{"d_mlp": 640, "norm_eps": 1e-05, "positions": "rope", "rope_fraction": 0.25, "qk_norm": false, "tie_embeddings": false, "init_std_o": 0.0, "init_std_up": 0.0463, "init_std_down": 0.0, "lr_mult_o": 0.915, "beta1": 0.93, "lr_head": 0.0051, "grad_clip": 2.0, "doc_mask": false, "dataset": "wikipedia_en"}
MLP neurons of a small language model. Each row is named by its layer, matrix (down: output weights) and neuron, and shows model dimensions 0-159. Each number is 500 + 25 x the weight over its row's rms, rounded and kept within 0 to 999. Numbers have three digits each.
A block is one neuron, or neurons of one layer that tend to fire together. After each block is what it responds to, as a language model described it from the Wikipedia text at the highest values.

L4.down216:504486517555517500494514469529513504494518541469516522442452525500507483510529519502490526511504489522459463511509514474442529508507512487536490480461493474489519484498485494497497502506524507429489495533505504510478522461492530518548515497509502503497504528498547479536487455450505527540494500513475555510517476458521475481552516464475517512430495523519526487483475465537515506529463508516481488515493509506492474517471470548508470495507478475506502546535526496472493469476484512
L4.down243:505489473502488557479499506552494487488480521439504498458544481462526498517458502461504546490516547505481477499546525523500514480469503490540498539517506493509464528493507518495465551487455457537497501477451474525494516461475525485469519522563483485510534505484481523516506521511476503467505495472527496491516509483553503503498509472493485502489510507462468511522509527508500507482493517497509513514519516413485539482502478467480472546508504491498502497472531484527519513460468481
L4.down323:524539510509483531480507498506501489487512486490497448458500510518522492515523512492530474532503503499531532519504500524458450494462507478473535539490494531502514491475535485501487536521536448453488476497488506517432486509520502523511512501502513525496502473454536536486511525445511470520514464487455566501492548459573483528526496491520490489514473490513493539504513512493504524496503473509480492522504495516482478502501458494487486426491506514486550484488503475466512469527539486
L4.down633:479517475507502541456473532468495527507504492510492504520477501485496462481493497553527491489552502499524459464525532539461496532544499514482491473477508501500513498480520516508491481458438513535542508519508476512461464520481523533537518515528445456499506487516522526492526541512529459487489481515514501543514481497504521466475503460518502475506546502482578485449500506536535532464489516503501519502532498455505492491504483513475466501509482486499467514525477468484482496521486470
Description: Word-piece after initial letter

L3.down142:538526502503547496474511447462489496480521494482467464491494467509505492465472453547481495494520526546554497478476520526517498494548469491522501470471526499516507501509545458475480483487503478536500476459505515520468526460550558528478525522462503457521505531487477496478508518496515484524505504471516523487464503489547496522473474493507527493495502475502512494451507492526506515497512518531521480459506514469478498510476477546507542513464460488545512492481498513479546539479501524
Description: Mid-word "op" fragment

L4.down25:492454494533494521476460520505505486500565476541482544465507493519467515466488511443522489524489448449488512502523455480520528468461493505466488463496514470532488495532500525510511536475524550492503479508474487498483532541482508466489517542483499475546540504519494521491513498486493505494496511485472525542502505523444486502505492486488489495522522514524523503475516448495520488477514509488484491528469463533499542456571476519495517517443505520496487509500514473518488531491530510
L4.down198:498454457513523505512481477489501503525554503506479512517485513492499509511551507494544512467511476484520522470555542503522475477508511522464489519476459504550489484507523490539496531457473484515506481503465505467525553477509504505534521495478510494557486523493512500478489506470520466473531462514535482492482513508523538510505495506480535513475524532529440514468501467542481503507525436443474521503469480531477519537502468498471488533470482476480506483501509477486537495462513491
L4.down205:462494476540478498505491475488551504471526509521533520492495510518471537489477498490512503528511512501522513540589501486509499521463473516486513505492474512497497504484477498471485537472510534499491526472476495526529482505474468474506472513480497515542438508545503513512504549445491533491501512510473511530469494534502498538487452481453510507503505506491530503419510521502448465517468498480479472518520489538513476477534485549492481487455482505518469468505491515510495506505526545
L4.down575:546494460494494479506522508455457498528526535480466509515517473468530529471509505498526500514528541477503508526474516512505497469541476500549509489503465494491511514482477491484474523483468473500502514472455467476515520554584510512478437532493505516453504503472537490509519495506512492475507489501475533495472513529468506493481437530518492499521489543535504509495512507482516535446503503506494468485526509515497530479450534496466457521515486507505450531488502493501532511542484489
Description: Acronym second letters

L7.down367:458507478451526501506489532505542461540490534557501477477539523500504459470477541447463473483512536527479478505493508539506466474494463517499487518469469490501481472480533519503511537498528487550459449476517496507480500438521515516479510516486491480518485457505456509507488524485491469461508509498472524518582519523519509510504498525494501499497476473515542482508539518508512487503545486478497473541504525467469501478500501503493481542528503519485508499528491471485520484497524530
L7.down423:492505505501556499520543484519509564503516509464498538518500500518458502510480450454499476512455506495481484499528492526467503469471508517449527464474521483517500535479523477512501459495492548476528515496467523484487465516518503467506491458539488519479512473459464516484497491518494509499485455461515471546514522504484491511510539499490492558492468500496499513492477470585482497510520465531508507498470529490453543520525514504517492504501497503445493508508504536530503546497516485
L7.down444:506500502491493493503506505513477509460509465476550458488519530497498500502469555483532518544499437519512495507507463518518524502485523514524503550504444488512499536482502496479501509513503489476496493469504537555473485509492474485485521518468463527512503453508492493526484489480459522512502550512481455503482488518485481485518484502527452556543489498507478497509490472531551516576505510479517476486470512479533483503508528503504473535500484469525459491512488456476560462502480529
L7.down624:478497510509505506483558505492453552496494498510557473520507487500509517448480536476462496543463500516531504512465500480510493459480431471508505506503484493530511533534499542501452457523503510502523492492478532461543515497502483515520545546488519543476469476518484483493542498515472494518470482490478522478476496528505497497507487540501547529496453502477504524504511527556489494529497525518484507505484472455499491463490494533506496527489474516463504515528519463450484460525500496
Description: Word-final subword pieces

L7.down81:486498528498471567504470491506442509560498477544504472501492487499517482498490497493438531459501475492466444467485490507497478474505526482523505468516470492513505514509519550549511497488549514490522500490467460486495527520501508526472509526506528515491507483496475550529553501497500490528477527499505533443504477465458486515497532482497496487475496498481552491494480491541552501510494505511525500528529495513486531494462485501530488519439510515514494548507517484475506448492497464
L7.down129:528505524498491532491489525516496494494530525493491494438466536503516495520504515500523448435538498478452517534490487504502509524465466467467509515520490508497468497469483520494504478473533526521489537515510507482510500508527511515534491492503468525522478580454460463491453484486523506499444517530510476546530510508513495512485502516499512501495503488509554488503556506484477558505473488463446467515513464530483476515517523507544525459465513499532505483489499506487480525497474505
L7.down331:498541503450522533519514470507472515487497500518490477471504504503514526451499514479479486501510505456524519534492500527492476506402520464540517501479507500524473481505540513512476535505515570492506509497472469473512522534512569528491481514468511486516522506479490473464480456525492488476517510528495483505521528496459502520511507477476540509504493437477486522496487500473438515510472523523484502528489476513494473524512508527482535470506518484487568521526468478529489490486500481
L7.down333:492506500472470544473466519476509457457518487490521527464473530457513483513482479517496512515496560540511547539457488478491510476529511485488537464491497509474529508506510518472460490536513557513518509498541490536476493513484545473483492514522463531484452513495504496500492520508539535504507511478517499487533492489504540542488496522465501461496490487487503481477506460492514500472484484546477501533490495521427502449478493546508523502478483497538478477514549531510492508453488498
Description: Word-initial split fragments

L3.down372:485517519533560470528469502517526512516510527488501466485482496518517468478509465505499516494503493515495492541470499522544437486457497553527496498492485500537552519497486569540498525477464506435469515499529447495480510480523512476512516459501485522501533532525485508477474494500501491507473517532464510507526486480470522511536495516523469546510497472501513477487424540504478529491457474477500511517495486504466511511525504445497504509502513469487482474507496539495474521495522482
Description: Mid-word continuation fragments

L7.down6:496498540504471440494521498504536549507500480532518531473524457523511458528462500491495498530468542492488530498503485508481505488494498498466479544503496483527495519494505499507490501477484512490455476499477502511477509494545538482469479497513533485506477515511462490515538524499470493525452483494496495524520517534473510527510528530539474523510503500461453505443483526548500535500539451457466479505519515516454527471482527477519509509479492479499530497520487496476542519443572496
L7.down195:490523490532480487500573510479471501515496496477526521484498508516505451494444494506487519489509477478518532521517494528524512512560476488526534507516428502486496562526486538466521502483533532546498447532478499537526531509511485520487493480527490467543473478468470492531446528472517436507478482488495498483518494468498459495481467524526516480468501488518488521518521487504486492490522527516524519492469518494479496485543492469531487474503495492465484480528511498514506457464524481
L7.down296:526488503463486506501502475489521493550489481481485452551522512519476519445492492482508519515530518479481511494492504483518492507485490454477499512505449493496502467500498484489543514495546507467494528537505519465482489475532488458474505547512498495516499505510504486478480508509498521537490513496513476584480503533494482451509470497482524514527509520407537460484435489572502499479529479535484495471486505532473555488486469491510510486517518507488522514501518516501521506514508535
L7.down575:513469478469470526490535445546502477503538454541525496505525536490525480478529520510500475517522469509489453514537508501513475484541534530499501503504492498537474496477463501522509546488525443494515516506505522493488482516483502523479523487479527492502457455520490479492477497483472480504480513504518521488541483458508498471505532482525502497483494425512512526481495497529537460466506517544512494455534475522476536489478440533485508529506502463548539507494501525493474493492537519
Description: Mid-acronym capital letters

L4.down34:496508511494513533525523483530494491541525498488497490489458551486528484497479447494482505492465492484457453488456508513544503489491501534534472521489502429477481503496468519507471519544493472490539524485525452476477493471506503504525500460501518508517504481470475491560500460483527474507508479536513491490513463494481504485521510516532503512539500529508473476571482535498488517480516474519553491500505500507480533521474544473513517487488521491563499522438524467492533514488496492
L4.down119:482512464504490537510515498500502490548488490501467491536486522499508520489506467481504498539496529509517430508448516485528493499516528470495519486509496473464536520535507451507526488532441497517474490509493515525441498486531465448532525527483529525492518472485501493504459479477500500486504491486536546479511481489513493480505511490505460520456541515481497502520506483542521513507513562516444495505484508446499529504498510541490455436545537472499514532470476495507486521482511505
L4.down549:504505502518452503474495483506514498544532443526554477521510512487461516537509467496513472540439522522537477554537519533497493546515519516480484493515487488509470476489498508526522516525515509463489499505480471540465486452461460488527506500496493489474528560508506515512506519521482507530533477522451545496462479480484487524490535481467499518493521506534464526490485508484468488516439514461501468471529477507529455500501499509502479537476485482489475539501519473503496507519488499
L4.down639:470517501473524508498504508492477485529468487483523501470499504466504524549483559533518570471475497491468498495515469516489485489482511546473506485439482518480507478516485499498494512506536489509468490507525507524497496514526443506494475501513487476500493550522499514521537513575557509496519540507461478512513531507476484495524484539491511492512449508497502517506471490496440466488523449480467483485513496483522463505532557497490512457500477508499516456493524461474507528532537513
Description: Word continuation after consonant onset

L3.down399:477515476512485478451510499489530474486535535487506505531518477518489507460498464510450495526514514466491504523519508488553562478502509514482509471536509470506499493544523486473513513502516470515560530484541473485527532525506497522493494523513481510515533516481505486499515508474472529496483510506468490484471460524510485521474485491473499503506447445487512497477524526458506480471504532527483437472506515482527475455528551486549517515490534513443465482511533493489515480553485481
Description: Word-initial "un" piece

L4.down281:493524494480510498505491536508493545510498531530497462458524491506503475456488476519522439520537484518541454467483500452486535481498520483503496467557503444494468564511524506454498491532537517513513468489546523541517501537459498492516463528470514497504470498490448493464496503489521509531503507484482489491522524489495499488501517498510507491508489462461511484482454475453483514469507532562539506504489499507478495503500516530507510513466525459546510489514535477523498491531493524
L4.down393:451469516495466513537511499495509519532494504457470481493505469472453482440497519457463475495460535452517513500484482493515510550514544485503496514518502484478482486496492524513493507498485484503529509499508504541475483506531462497494516539531532549488494465542495489482487477489536508549513467472533506463560510492486481506535509463433503492453510518494476469487515464525487490512540507496515534453511482509515448491499490484537501548507494511494519509525522496530522527529531509
L4.down406:466485472547520461489452452480527515513491531500472471502517508464534513520490587467482477491491448539525541492551448485506470497482495464525502485452532513514540505501481514490475487475505510463520523485480508507500490468482504487516504511482563511490501507499489498537511509477507543523484523499517499506527489486502517492478489465499493489496512496533570477495502487481483494506536483485486505516509501539535479494504481511550481478535438528514498505495529521503494459495533448
L4.down583:445530517529550482452461505510496475510472514458510530461520558521511504486517533517483486456465496500511556514472454485459527493477491544504505519503471488522506497542484536501522467497510531476483477460509520433550515498520512517476518483521497497514482506496459521502503524505447503504520522508505493520497506501488493516509482520538482527490466505516491512446529533533505473496533486486488490562482512469476515472508466510502494474501503480536465479446512512485529521468503514
Description: Word-final pieces completing names

L3.down516:498489532494491513570471463531475500484465465533477491497484520503548491521522482505467487499526475493518473467512508453515472512506513575512485508516531491495492484482490554498501481494499542467513530502478519486520543495528514509487467512519504491494502503497526493480495519495511499495493535538524528537491517475498469520497449514500532487517491482448501493465517543531480458460501492535460485495460489414492519503463505517482544506494532476548495517532502460503478486489540503
Description: Article-title breaks, nationality words